Weights of a small transformer language model.
Size: 12 layers, width 896, 14 heads of 64, MLP 3584 tanh GELU, vocabulary 32000, 146M parameters.
Training: 1136M tokens, 8667 steps.
MLP neurons of a small language model. Each row is named by its layer, matrix (up: input weights) and neuron, and shows model dimensions 709-804. Each number is 50 + 10 x the weight over its row's rms, rounded and kept within 0 to 99.
A block is one neuron, or neurons of one layer that tend to fire together. After each block is what it responds to, as a language model described it from the Wikipedia text at the highest values.

L7.up5:44 56 53 58 45 41 53 50 55 43 61 57 60 49 46 39 48 57 67 56 44 48 38 47 58 64 41 42 52 52 60 50 55 62 46 46 61 53 53 40 54 45 67 73 54 44 52 64 56 56 47 56 51 52 42 37 42 43 39 57 58 42 40 43 63 46 56 60 43 58 42 62 49 46 61 46 57 32 44 42 63 59 26 58 35 53 58 48 56 40 63 56 50 49 49 64
L7.up112:61 54 39 55 62 59 43 46 47 30 61 70 45 64 57 47 38 64 53 49 54 64 49 52 64 54 47 50 63 46 45 46 49 50 77 67 58 55 64 68 62 48 54 50 62 51 55 40 40 56 69 58 43 33 58 48 41 35 41 58 43 35 43 52 67 44 51 53 43 47 43 49 68 40 54 60 54 58 48 36 47 49 44 44 40 63 54 52 50 59 51 49 50 47 53 39
L7.up161:42 65 61 46 44 40 24 37 53 53 49 36 40 52 54 47 62 56 50 38 67 48 37 58 41 36 50 52 25 60 37 35 47 58 45 44 52 64 40 44 53 53 57 51 51 31 31 48 48 36 64 62 46 47 57 51 42 57 44 39 53 57 51 50 57 54 40 44 50 31 68 45 43 50 61 67 53 72 50 51 51 47 42 55 37 56 49 43 32 51 53 44 56 49 46 32
L7.up508:56 31 56 48 44 51 64 58 41 35 62 53 46 40 57 40 47 42 45 68 54 60 50 54 59 67 51 60 56 37 55 50 41 46 48 52 46 58 58 49 33 50 28 61 39 50 55 44 53 47 66 54 36 45 50 45 61 28 60 49 53 41 51 48 52 48 59 49 57 45 40 49 65 49 58 70 52 50 56 54 50 45 37 44 59 37 54 56 41 55 53 59 46 73 49 43
L7.up627:59 56 65 43 49 50 62 20 47 39 56 55 64 56 40 59 31 62 34 59 53 48 53 56 56 43 46 53 39 29 44 58 35 50 63 32 63 62 65 40 57 63 44 49 53 35 37 56 43 54 78 58 43 53 55 59 55 54 35 57 51 60 44 56 68 54 50 58 52 45 60 61 52 51 66 22 60 45 34 65 40 49 64 47 65 42 45 47 54 62 57 38 59 55 33 50
L7.up670:43 47 45 55 59 51 37 40 45 71 52 38 45 37 64 59 44 51 42 60 41 43 60 35 42 38 43 54 55 46 40 52 69 52 51 41 49 64 61 36 45 52 63 42 57 58 34 45 51 46 58 34 64 50 42 31 46 49 41 45 48 45 53 52 45 67 56 41 50 41 26 77 52 33 67 48 58 62 56 55 51 56 57 53 50 43 40 28 52 42 57 57 55 48 43 41
L7.up991:37 66 40 42 31 52 40 48 39 45 48 62 61 53 54 40 54 45 59 64 39 61 70 42 57 46 43 46 37 39 67 33 48 32 42 32 50 69 40 42 55 34 52 50 50 35 63 58 57 39 64 61 44 61 36 49 54 60 51 53 44 46 66 50 49 50 39 50 50 45 51 33 54 31 48 43 60 43 61 52 51 68 54 38 50 53 64 44 56 52 42 57 57 53 53 54
L7.up1211:47 36 48 51 45 61 33 39 71 58 45 52 56 49 46 54 50 63 54 38 44 54 33 43 47 56 37 49 39 51 62 40 32 40 68 66 58 47 63 54 49 63 42 58 59 47 63 38 61 51 36 27 63 61 55 46 57 41 42 68 43 43 39 50 45 57 52 65 36 43 39 46 37 58 57 60 60 46 31 37 46 39 52 45 68 53 51 76 70 30 38 43 45 70 76 57
L7.up1663:50 49 66 44 64 51 59 49 55 71 37 44 28 24 40 44 40 46 53 29 56 41 52 72 61 53 34 46 42 53 43 28 43 54 54 51 44 42 65 33 64 32 27 40 44 43 50 54 52 43 36 53 40 42 51 37 43 38 47 43 49 41 38 62 54 45 49 44 42 47 38 65 39 57 51 54 65 35 37 43 51 58 44 45 53 49 61 56 37 34 45 49 54 53 35 58
L7.up2230:49 48 50 35 38 49 45 19 38 39 49 50 52 62 34 53 28 64 36 54 41 55 69 73 48 53 46 56 46 53 60 52 51 58 51 38 47 53 67 38 46 51 43 40 56 37 50 47 46 47 45 52 44 41 50 39 55 47 60 48 37 40 59 42 43 42 57 39 55 54 56 46 43 41 63 58 54 40 24 53 28 31 65 51 69 51 40 44 65 65 50 45 66 41 52 58
L7.up2429:54 61 41 58 52 67 45 31 64 45 50 54 59 56 53 60 52 38 39 54 55 58 40 37 60 41 58 68 38 64 56 36 56 54 39 52 55 42 51 38 40 54 37 55 56 44 68 54 61 45 48 42 51 33 65 16 62 43 49 40 61 49 52 34 57 57 47 51 43 37 65 73 56 36 38 58 53 63 41 51 54 48 38 61 41 36 49 37 47 49 51 50 45 50 54 51
L7.up2663:62 53 47 47 63 74 50 45 46 42 46 60 52 34 65 65 53 52 30 41 44 55 63 52 43 45 53 46 41 54 50 35 52 44 51 64 42 66 36 49 41 43 58 44 48 47 37 62 44 46 27 34 42 48 52 70 65 36 57 61 31 35 46 35 61 57 40 54 62 63 32 53 50 36 70 48 56 52 39 43 44 64 48 43 36 42 45 70 60 35 53 63 71 53 59 71
L7.up2734:58 58 48 58 52 45 47 53 27 65 48 45 42 61 64 62 51 50 64 45 46 42 57 55 65 61 59 41 28 45 59 53 66 67 56 53 40 35 65 40 45 62 60 43 60 53 51 58 47 48 67 66 51 33 44 44 72 44 56 62 56 44 53 40 65 47 55 59 46 67 41 37 59 58 43 45 43 50 48 58 43 55 39 62 49 72 36 41 47 53 40 43 63 57 53 45
L7.up3219:39 51 56 44 39 57 36 61 51 36 45 37 47 52 56 50 50 55 50 44 43 64 44 59 39 61 64 61 34 58 47 46 46 45 48 46 38 60 57 39 42 54 33 56 50 53 43 49 35 60 34 48 37 26 64 61 39 47 50 52 59 52 59 39 70 75 56 54 57 33 38 57 51 47 52 42 49 42 50 35 33 42 38 51 39 23 63 49 50 46 47 62 47 28 39 75
L7.up3220:47 44 56 63 56 63 43 53 49 65 41 47 47 42 51 46 50 59 37 59 65 37 45 60 57 42 54 35 66 60 45 30 29 56 65 57 54 69 52 36 32 57 49 45 64 46 44 45 67 58 49 53 64 71 66 38 63 49 62 47 58 43 27 46 54 45 59 69 41 56 52 48 64 51 53 53 43 46 56 46 47 46 41 51 47 52 44 68 53 56 52 53 43 59 55 39
L7.up3225:37 38 46 46 52 63 50 49 44 49 44 65 57 60 63 45 49 54 33 30 47 62 49 67 36 44 48 69 55 51 45 59 55 28 60 59 47 57 50 28 59 51 53 52 45 32 64 56 54 33 51 51 53 74 64 53 62 51 44 49 53 51 53 45 48 42 38 43 43 38 49 39 55 44 51 43 62 35 45 33 66 39 38 52 39 61 61 48 36 49 58 47 54 42 41 52
Start years and "a"

L5.up2842:54 43 43 33 59 66 33 64 50 61 38 45 34 51 55 62 47 51 59 43 47 67 51 43 43 54 42 71 35 62 41 45 46 57 52 48 38 57 44 60 48 22 48 68 54 49 19 58 57 59 68 39 51 45 54 40 64 36 60 46 21 43 51 53 63 45 66 46 72 56 48 48 36 51 61 62 58 39 48 55 61 51 46 40 45 49 49 52 49 60 61 49 57 64 57 27
Infinitive marker and modals

L8.up149:51 54 34 52 35 53 40 53 50 62 41 51 42 50 51 37 37 58 28 38 47 40 59 55 61 52 46 54 41 44 43 53 45 30 43 47 44 45 50 52 38 67 58 39 44 34 48 68 43 56 43 56 53 44 33 61 57 49 43 68 55 54 58 52 60 60 55 41 38 52 32 53 63 51 52 49 39 62 45 46 47 56 50 59 50 42 61 54 49 43 59 45 43 53 47 57
L8.up742:45 60 59 52 49 58 57 47 49 38 67 42 36 54 46 40 39 39 56 54 33 56 47 43 53 59 62 40 39 37 37 68 38 32 44 83 59 60 44 52 43 65 39 64 28 54 42 58 40 48 45 61 53 49 38 62 44 53 49 56 55 33 52 43 37 47 42 54 43 44 45 54 54 73 62 57 55 40 60 33 54 70 56 73 48 45 49 36 38 40 48 46 57 60 49 52
L8.up1703:47 50 40 53 51 59 46 39 49 34 42 50 75 39 46 42 51 62 59 45 44 56 61 35 54 44 47 56 24 50 59 57 52 22 35 46 31 42 44 38 50 45 64 37 68 36 48 60 44 61 52 58 66 47 52 42 46 42 63 50 55 31 61 41 39 52 55 41 64 45 41 57 66 46 42 54 49 53 39 52 54 56 37 47 76 57 43 53 44 53 50 63 47 49 57 49
L8.up3162:54 51 50 62 56 40 66 53 41 59 51 40 48 50 55 43 47 62 44 43 49 55 53 36 43 74 46 48 43 45 35 50 51 52 23 58 56 53 46 45 46 49 74 43 46 44 46 41 45 42 42 58 33 57 47 41 52 63 24 57 80 39 43 38 50 52 48 41 58 53 46 49 65 42 42 41 36 31 57 51 47 48 52 51 45 47 52 44 48 37 56 40 43 40 56 47
Honors and credentials listings

L7.up575:46 63 38 47 52 41 42 59 66 56 32 47 54 53 44 54 49 55 38 38 34 56 37 51 48 55 53 43 49 47 48 72 64 45 55 44 39 37 46 58 43 55 59 48 48 25 38 54 46 35 31 45 83 35 39 60 49 62 55 46 57 60 34 41 60 27 51 64 51 61 49 51 40 44 55 63 35 57 50 51 53 43 49 49 50 25 68 42 49 46 71 54 67 50 42 52
L7.up909:48 56 39 43 48 51 38 49 53 40 47 55 70 43 53 47 50 66 49 36 53 41 55 56 45 46 30 60 46 58 57 39 68 49 64 48 52 50 45 56 67 39 48 25 24 42 43 51 63 32 54 43 47 59 51 48 37 51 39 42 47 39 35 44 53 70 52 42 42 44 70 60 48 63 61 59 39 47 62 61 41 41 51 41 52 56 60 77 54 56 66 46 67 55 55 36
L7.up1134:51 50 44 23 60 47 39 42 54 65 55 35 52 55 53 45 44 42 42 38 48 56 43 43 41 50 38 42 40 50 54 50 49 39 39 42 51 53 51 46 73 39 49 59 54 68 43 51 42 49 63 47 51 52 66 43 42 37 58 30 43 44 38 38 52 46 49 45 36 60 48 51 58 38 52 51 52 64 46 71 60 41 34 49 49 31 65 45 51 49 57 59 53 47 41 42
L7.up1556:52 59 72 46 47 52 51 36 66 49 53 56 49 45 38 48 54 69 59 52 60 52 51 49 36 34 55 52 38 48 40 32 59 42 43 46 62 46 68 53 56 50 28 36 46 60 64 54 48 53 28 43 49 68 67 25 57 46 48 45 53 32 52 45 52 48 63 44 49 60 59 69 53 51 49 45 55 55 56 47 45 46 71 52 49 26 51 42 46 56 32 35 52 39 31 42
L7.up1787:65 64 52 39 50 43 45 66 64 57 68 50 59 37 54 37 46 60 61 37 46 68 39 47 34 56 47 64 43 69 33 39 50 52 60 64 47 50 45 42 50 44 50 52 52 39 33 41 47 43 34 37 51 58 62 30 35 41 49 36 48 56 26 42 66 47 58 62 72 49 57 63 27 57 37 54 48 44 41 62 59 55 52 52 59 30 54 62 59 62 55 46 47 69 50 34
L7.up1903:80 51 35 61 50 54 47 51 62 61 47 56 45 36 50 54 44 52 50 52 48 62 52 42 40 63 54 66 33 48 39 35 50 41 35 52 54 53 59 52 34 62 50 57 43 52 42 45 42 53 51 26 36 46 58 33 40 53 41 70 46 35 53 47 55 35 58 50 56 57 46 42 40 53 48 62 54 39 45 46 48 66 50 42 59 30 45 73 47 58 63 45 45 69 28 38
L7.up2317:53 66 50 61 62 57 57 32 72 60 39 57 52 39 44 32 54 49 51 50 59 51 49 62 49 60 49 36 54 51 50 39 34 48 49 39 51 57 55 61 42 60 56 51 52 55 21 59 57 57 34 44 48 63 42 51 42 49 50 59 42 26 65 35 61 46 45 51 55 65 43 69 32 58 53 48 47 51 44 51 49 44 49 48 36 47 66 66 47 55 63 34 43 56 34 34
L7.up2580:39 57 47 76 58 40 54 49 39 51 68 56 72 50 43 43 65 41 67 57 62 46 57 35 77 36 62 57 46 51 54 44 60 64 56 48 38 45 55 37 40 63 64 48 64 60 48 61 38 63 62 43 43 48 47 58 51 41 45 58 64 55 49 57 74 39 51 44 59 64 62 61 63 49 47 71 46 42 58 37 53 35 55 52 49 39 56 50 51 56 43 42 39 44 35 56
L7.up2628:27 38 49 70 54 60 47 50 64 60 49 39 57 44 41 56 53 46 54 50 41 45 52 46 33 51 37 40 43 58 35 42 53 46 56 67 56 51 49 43 56 42 42 59 58 60 30 47 40 46 56 51 36 68 54 39 58 39 51 39 48 46 50 48 68 37 52 47 55 39 57 49 67 53 48 32 56 46 43 58 70 52 60 43 57 49 51 57 44 41 46 51 47 39 48 42
L7.up2822:50 61 45 54 47 44 43 38 60 57 49 36 46 40 39 44 54 40 46 41 39 53 50 44 55 47 63 56 41 45 59 62 40 57 52 55 43 62 52 39 50 49 43 47 43 40 54 32 57 41 60 69 53 40 48 80 53 51 31 31 50 58 25 38 55 49 36 47 37 57 69 54 46 41 64 53 54 60 24 58 46 55 62 48 67 60 47 51 52 68 51 53 56 55 43 53
L7.up2849:79 65 35 44 62 62 44 51 58 52 41 51 38 38 31 40 47 59 61 47 40 59 39 62 45 50 69 54 34 43 64 47 63 51 64 45 37 66 64 42 65 46 42 60 58 60 45 55 50 30 36 63 49 49 50 45 35 53 58 49 55 27 38 32 63 33 31 57 60 60 71 59 53 43 37 46 52 49 57 48 29 52 61 28 44 39 52 50 34 64 60 52 50 42 38 37
L7.up2999:37 72 41 55 59 45 35 52 52 54 53 47 32 57 53 38 63 37 42 18 36 64 61 40 60 67 59 47 52 69 51 58 45 56 39 45 64 51 52 60 43 48 38 71 39 55 47 48 57 44 42 56 52 44 50 44 31 45 56 52 39 30 43 55 48 50 57 59 50 49 71 47 66 36 49 72 41 50 61 33 51 57 30 67 64 52 49 62 59 64 55 53 52 45 56 44
L7.up3238:63 40 53 41 49 37 45 57 55 62 51 40 40 67 55 43 52 60 64 54 35 47 51 50 58 50 42 49 56 55 31 41 72 46 40 35 50 44 55 31 45 53 50 53 67 44 38 34 37 51 50 40 57 56 51 58 36 30 47 48 54 53 61 23 52 54 59 45 38 51 58 53 61 69 58 55 52 51 42 68 50 55 30 49 49 52 41 59 46 58 60 53 41 41 58 50
L7.up3425:37 44 48 39 47 52 35 52 52 57 53 42 39 55 57 63 55 57 51 58 35 54 56 48 40 54 36 54 54 47 51 56 37 64 41 68 52 65 37 49 39 39 32 49 56 52 38 38 41 40 65 46 63 46 38 42 44 62 71 56 67 45 49 34 57 38 43 49 56 42 44 58 54 62 51 47 62 50 49 62 44 53 64 43 58 54 53 39 35 49 55 50 50 47 46 55
L7.up3541:60 57 49 58 36 59 56 57 70 62 49 51 63 64 34 60 38 54 67 52 59 54 60 56 47 63 37 59 48 53 52 53 54 40 51 41 53 54 56 51 48 56 48 52 70 53 53 57 35 49 40 54 65 49 51 58 50 53 40 60 38 41 46 31 76 31 59 53 58 58 41 44 57 58 50 54 63 41 68 52 56 46 58 45 53 46 69 56 32 51 65 64 33 21 17 39
L7.up3564:66 48 38 54 65 30 54 60 57 54 64 38 34 75 48 54 34 47 60 43 36 52 59 43 42 49 56 40 59 43 46 46 65 42 51 53 31 60 53 41 45 50 49 43 68 51 53 63 50 45 50 32 61 43 51 46 45 48 39 42 52 54 47 47 50 34 50 27 49 52 35 45 47 56 55 53 33 59 49 49 60 49 35 50 70 51 64 67 51 69 51 70 61 46 41 44
Slot before base verb

L7.up99:64 64 63 66 57 38 48 54 59 36 69 45 53 51 35 55 68 37 53 23 47 44 59 34 53 48 47 53 37 56 39 45 55 38 60 58 36 50 43 62 63 28 57 55 55 55 34 38 55 52 44 55 44 63 73 34 43 46 56 56 50 33 44 57 60 69 52 28 34 70 47 62 17 62 56 45 52 45 75 47 56 50 52 57 55 44 57 46 50 24 29 62 64 37 48 44
L7.up207:56 46 49 59 62 50 65 49 69 56 37 56 52 47 43 48 44 52 59 40 57 71 45 31 53 33 49 50 38 20 56 54 48 63 72 42 40 72 66 43 40 44 46 40 39 51 43 48 32 37 45 53 51 40 62 38 60 44 47 51 55 42 60 33 30 40 27 50 36 62 49 37 42 30 40 54 31 60 44 62 76 60 34 46 43 44 53 42 53 34 69 39 40 45 65 60
L7.up274:47 31 58 56 42 38 24 66 39 49 51 70 59 35 42 35 55 37 47 36 34 42 57 54 58 54 60 49 36 63 49 40 51 66 42 42 47 66 77 45 47 45 52 66 31 56 55 39 39 60 37 48 50 60 53 55 46 39 70 60 46 57 65 36 45 61 46 48 58 48 69 46 43 55 59 53 47 83 37 38 64 35 60 49 43 49 54 39 41 40 42 49 55 33 58 34
L7.up378:47 50 60 62 53 45 62 54 49 34 53 44 39 54 35 62 64 53 36 55 32 57 48 42 49 27 63 61 66 43 42 49 58 67 50 42 43 58 26 52 36 38 44 44 48 54 58 54 37 29 48 41 54 60 58 46 64 54 64 46 69 63 46 52 59 46 43 44 54 45 49 59 30 50 40 57 58 38 44 41 68 62 63 60 43 39 46 61 42 32 45 46 44 59 37 49
L7.up420:54 55 43 58 64 32 44 39 44 56 55 56 51 64 47 52 48 50 62 20 43 53 55 55 57 52 62 57 45 44 40 33 67 51 57 43 43 64 66 35 46 52 54 44 60 45 46 65 68 32 53 50 54 65 40 56 36 53 47 64 34 46 35 43 54 59 56 53 37 50 51 47 64 39 50 58 54 55 55 40 51 55 37 53 54 60 47 58 66 34 33 42 76 53 57 47
L7.up492:62 52 49 53 40 66 48 41 70 45 53 53 52 43 56 32 59 38 56 48 59 38 56 59 67 42 45 35 52 51 50 47 53 52 54 63 40 70 59 42 45 40 50 38 58 63 71 37 66 32 51 39 49 38 38 61 53 35 33 29 44 41 51 34 57 53 39 34 44 42 55 65 52 49 66 37 63 66 58 59 40 53 49 55 63 25 56 58 34 55 47 44 66 47 73 62
L7.up612:51 38 64 46 39 25 34 42 52 39 45 35 35 39 45 38 45 52 49 50 62 46 42 51 57 45 44 56 40 33 59 44 50 38 52 42 34 44 50 41 51 60 68 69 47 48 33 56 57 42 48 56 68 51 68 38 49 39 44 52 21 31 54 44 50 64 48 46 48 51 39 37 54 52 43 48 62 54 48 55 53 71 52 52 57 39 50 46 62 54 43 46 51 43 46 48
L7.up990:37 50 52 57 51 49 36 56 40 54 52 32 51 55 41 31 38 41 52 40 51 30 42 28 52 45 54 62 41 48 37 46 71 50 47 51 35 43 57 52 59 74 71 46 43 57 46 67 56 63 75 47 58 51 53 30 44 63 49 47 50 43 53 43 51 37 42 60 58 50 43 38 45 66 29 54 55 44 42 61 50 75 55 55 63 37 31 33 44 58 63 46 43 37 38 48
L7.up1360:59 38 45 53 51 44 60 40 44 37 59 48 55 39 31 57 62 52 41 51 50 56 42 40 62 44 32 74 46 57 37 43 59 61 39 54 45 58 40 36 59 52 44 52 64 46 55 55 46 46 48 57 44 50 44 46 59 52 52 45 61 53 24 16 56 51 61 41 48 59 44 60 63 55 52 37 57 28 58 44 64 58 55 58 60 31 40 48 40 56 63 46 56 52 40 40
L7.up1693:50 47 51 39 51 57 51 45 37 43 28 38 54 48 65 30 43 58 43 50 48 52 45 41 48 45 56 35 55 53 35 53 62 38 58 49 42 63 48 51 47 45 51 40 49 52 37 50 51 39 54 45 53 48 54 38 46 31 39 57 49 44 46 51 50 53 49 39 44 41 57 56 48 55 35 54 65 55 49 34 48 51 52 49 37 34 50 43 45 36 49 17 59 44 67 39
L7.up1715:42 71 45 64 32 49 51 45 50 37 42 60 54 46 28 44 32 35 33 54 53 34 51 49 59 54 52 54 36 48 48 41 51 49 50 60 64 50 43 58 46 61 43 48 47 31 57 65 32 63 65 43 55 50 56 50 55 61 39 37 29 40 55 56 59 58 47 65 62 47 42 46 35 41 74 57 47 42 42 34 39 34 34 61 52 54 40 54 56 41 65 49 62 56 56 34
L7.up1833:48 49 35 69 48 47 51 43 46 36 28 61 42 46 50 61 61 53 38 27 58 51 44 55 32 47 42 40 57 21 52 36 39 60 53 45 44 34 50 54 53 59 50 53 57 52 34 42 52 36 54 50 43 55 35 62 47 33 58 53 47 50 56 60 53 61 59 51 58 54 59 49 54 53 54 30 63 42 41 58 62 43 61 37 43 50 41 35 44 62 47 55 33 49 63 50
L7.up2359:42 54 50 66 63 51 43 40 58 55 57 58 50 49 52 46 40 56 35 52 54 29 53 54 34 62 48 44 38 51 52 49 57 45 45 53 44 58 65 55 45 36 43 58 55 57 50 52 49 50 60 60 46 47 44 47 61 42 51 68 58 58 58 52 32 65 50 43 69 50 50 56 40 63 49 67 53 54 51 52 46 65 57 66 56 58 33 60 51 31 53 45 47 46 42 41
L7.up2832:51 34 41 56 53 39 49 56 51 40 62 44 53 55 44 61 64 50 47 58 40 51 54 35 57 53 41 37 34 44 54 45 53 66 49 57 40 59 47 32 62 52 51 51 48 55 52 52 69 51 47 54 70 49 44 53 62 50 60 51 42 23 50 48 43 51 44 54 43 62 39 63 59 67 40 50 52 48 82 30 60 65 46 58 47 52 59 52 62 36 47 65 49 65 45 38
L7.up2967:48 44 32 46 57 28 59 52 46 40 46 42 71 32 37 53 49 47 41 61 49 49 75 53 48 66 57 52 45 48 49 55 49 46 44 49 44 47 33 52 33 46 74 61 41 39 61 45 54 44 32 50 48 64 41 50 59 29 45 48 47 21 61 48 58 57 53 59 47 64 56 57 56 34 47 41 39 56 52 66 58 57 31 50 47 31 49 36 22 54 48 36 53 52 45 47
L7.up2996:53 56 55 56 58 41 46 51 52 60 39 34 62 41 58 50 65 59 45 34 50 34 58 48 70 48 52 35 61 28 48 43 58 55 46 59 37 56 45 66 67 57 29 56 47 68 46 52 38 53 51 41 44 53 41 42 53 45 63 47 40 44 42 47 43 64 65 62 47 45 49 59 38 38 37 47 40 49 55 46 55 43 59 61 54 43 57 49 24 39 58 53 45 34 73 44
Field words in titles

L8.up95:60 64 56 50 61 58 45 50 38 72 56 43 56 47 53 50 59 55 57 43 43 56 59 45 37 57 32 42 45 55 52 54 48 52 52 34 65 51 42 57 50 33 44 49 53 53 48 52 47 37 43 31 60 62 69 34 48 48 42 48 53 46 43 46 87 41 52 58 53 64 54 52 50 54 73 56 52 44 51 54 52 50 53 42 55 45 47 64 35 58 56 52 55 57 43 30
L8.up2336:43 51 56 34 67 53 37 58 53 55 57 57 50 43 55 38 67 58 60 34 41 52 45 41 33 44 66 55 41 48 62 51 47 64 66 59 38 51 39 47 66 44 33 62 67 46 43 49 55 55 60 26 63 57 63 39 47 60 44 29 43 51 18 49 64 45 59 53 50 59 53 47 50 57 54 57 48 41 36 72 57 38 34 46 62 67 57 42 41 53 56 36 64 68 44 44
L8.up2475:70 43 40 47 42 57 36 74 62 50 37 41 42 47 47 60 46 49 51 47 52 74 57 57 46 42 53 74 54 50 56 58 61 40 40 57 69 64 47 44 42 65 54 57 53 45 42 43 44 39 50 28 52 60 52 40 41 58 46 41 47 34 46 48 59 54 48 56 67 63 47 71 50 56 44 47 47 34 39 56 62 34 42 32 51 49 46 54 41 73 61 47 59 70 45 27
L8.up3267:50 39 51 44 66 54 43 49 36 58 39 35 48 47 61 51 51 37 50 38 41 43 51 50 34 54 48 47 51 56 63 42 45 51 47 36 52 48 47 36 44 60 45 67 67 45 40 53 48 43 56 42 64 54 57 48 47 61 79 40 50 36 55 61 54 31 50 69 65 55 67 49 51 56 68 57 44 45 37 49 50 50 50 58 48 56 58 55 27 53 57 51 48 51 43 33
Slot before a bare verb

L5.up1960:48 55 66 43 63 57 54 52 64 56 52 47 37 46 51 62 48 63 70 41 51 31 43 59 40 52 60 43 48 39 46 55 67 50 44 49 68 55 46 52 44 42 50 57 40 50 57 60 54 46 54 74 55 63 53 43 49 44 70 39 51 55 48 63 50 66 42 67 48 49 54 51 60 56 55 41 65 29 45 48 52 55 57 54 46 53 53 56 68 52 49 64 44 64 56 28
Descriptive article after name

L5.up821:59 49 49 60 49 57 45 61 58 28 52 68 46 59 53 46 49 37 52 60 43 49 60 54 58 40 66 45 43 59 55 43 47 52 50 54 53 49 56 50 46 57 66 46 51 44 59 61 60 39 49 55 33 40 51 52 50 27 42 75 46 48 60 34 54 49 58 61 60 39 67 48 36 56 50 32 44 64 43 50 51 49 46 74 54 47 58 42 54 27 48 43 57 54 49 55
Role after "as a"

L8.up854:48 50 55 56 40 55 55 48 40 50 55 40 40 60 53 40 57 43 62 41 39 51 53 50 73 52 49 38 53 59 67 46 46 50 48 58 51 41 46 36 59 67 57 45 56 30 60 49 64 31 63 65 56 48 58 56 55 37 60 31 42 60 47 58 59 62 44 51 30 47 74 40 49 40 21 40 65 50 36 57 48 60 54 54 49 52 54 82 55 35 49 40 40 69 62 43
L8.up1834:67 70 49 35 56 57 24 52 40 64 32 54 74 42 45 34 45 55 54 43 54 62 34 48 40 53 39 70 66 50 49 58 63 54 50 70 58 27 44 54 54 53 47 50 45 52 53 31 54 56 44 51 44 38 65 32 44 62 31 46 43 36 44 58 49 51 48 49 33 47 64 37 38 39 41 57 51 41 53 45 48 63 55 55 55 56 67 42 34 53 54 53 48 52 51 33
L8.up2938:60 40 51 58 51 44 63 55 40 51 48 46 38 56 61 60 39 53 74 62 38 49 57 63 66 58 53 61 49 63 69 24 41 55 69 57 61 36 48 41 37 56 67 54 67 34 57 51 36 47 60 34 57 59 45 18 52 54 57 44 43 46 38 54 49 50 46 47 44 68 48 60 53 34 64 59 38 51 43 46 37 47 50 59 60 35 48 54 33 46 53 53 38 27 51 38
L8.up3056:47 61 65 57 49 54 47 53 66 41 36 57 52 42 34 61 48 56 63 53 60 53 49 64 42 47 47 60 54 59 34 36 38 50 52 60 42 63 52 49 51 46 52 56 50 38 50 28 55 46 43 44 50 38 62 18 45 40 56 58 64 39 66 50 51 62 48 79 38 62 44 50 45 38 48 65 74 61 53 43 49 54 44 58 47 43 64 63 56 45 55 48 66 66 56 65
Indefinite article "a"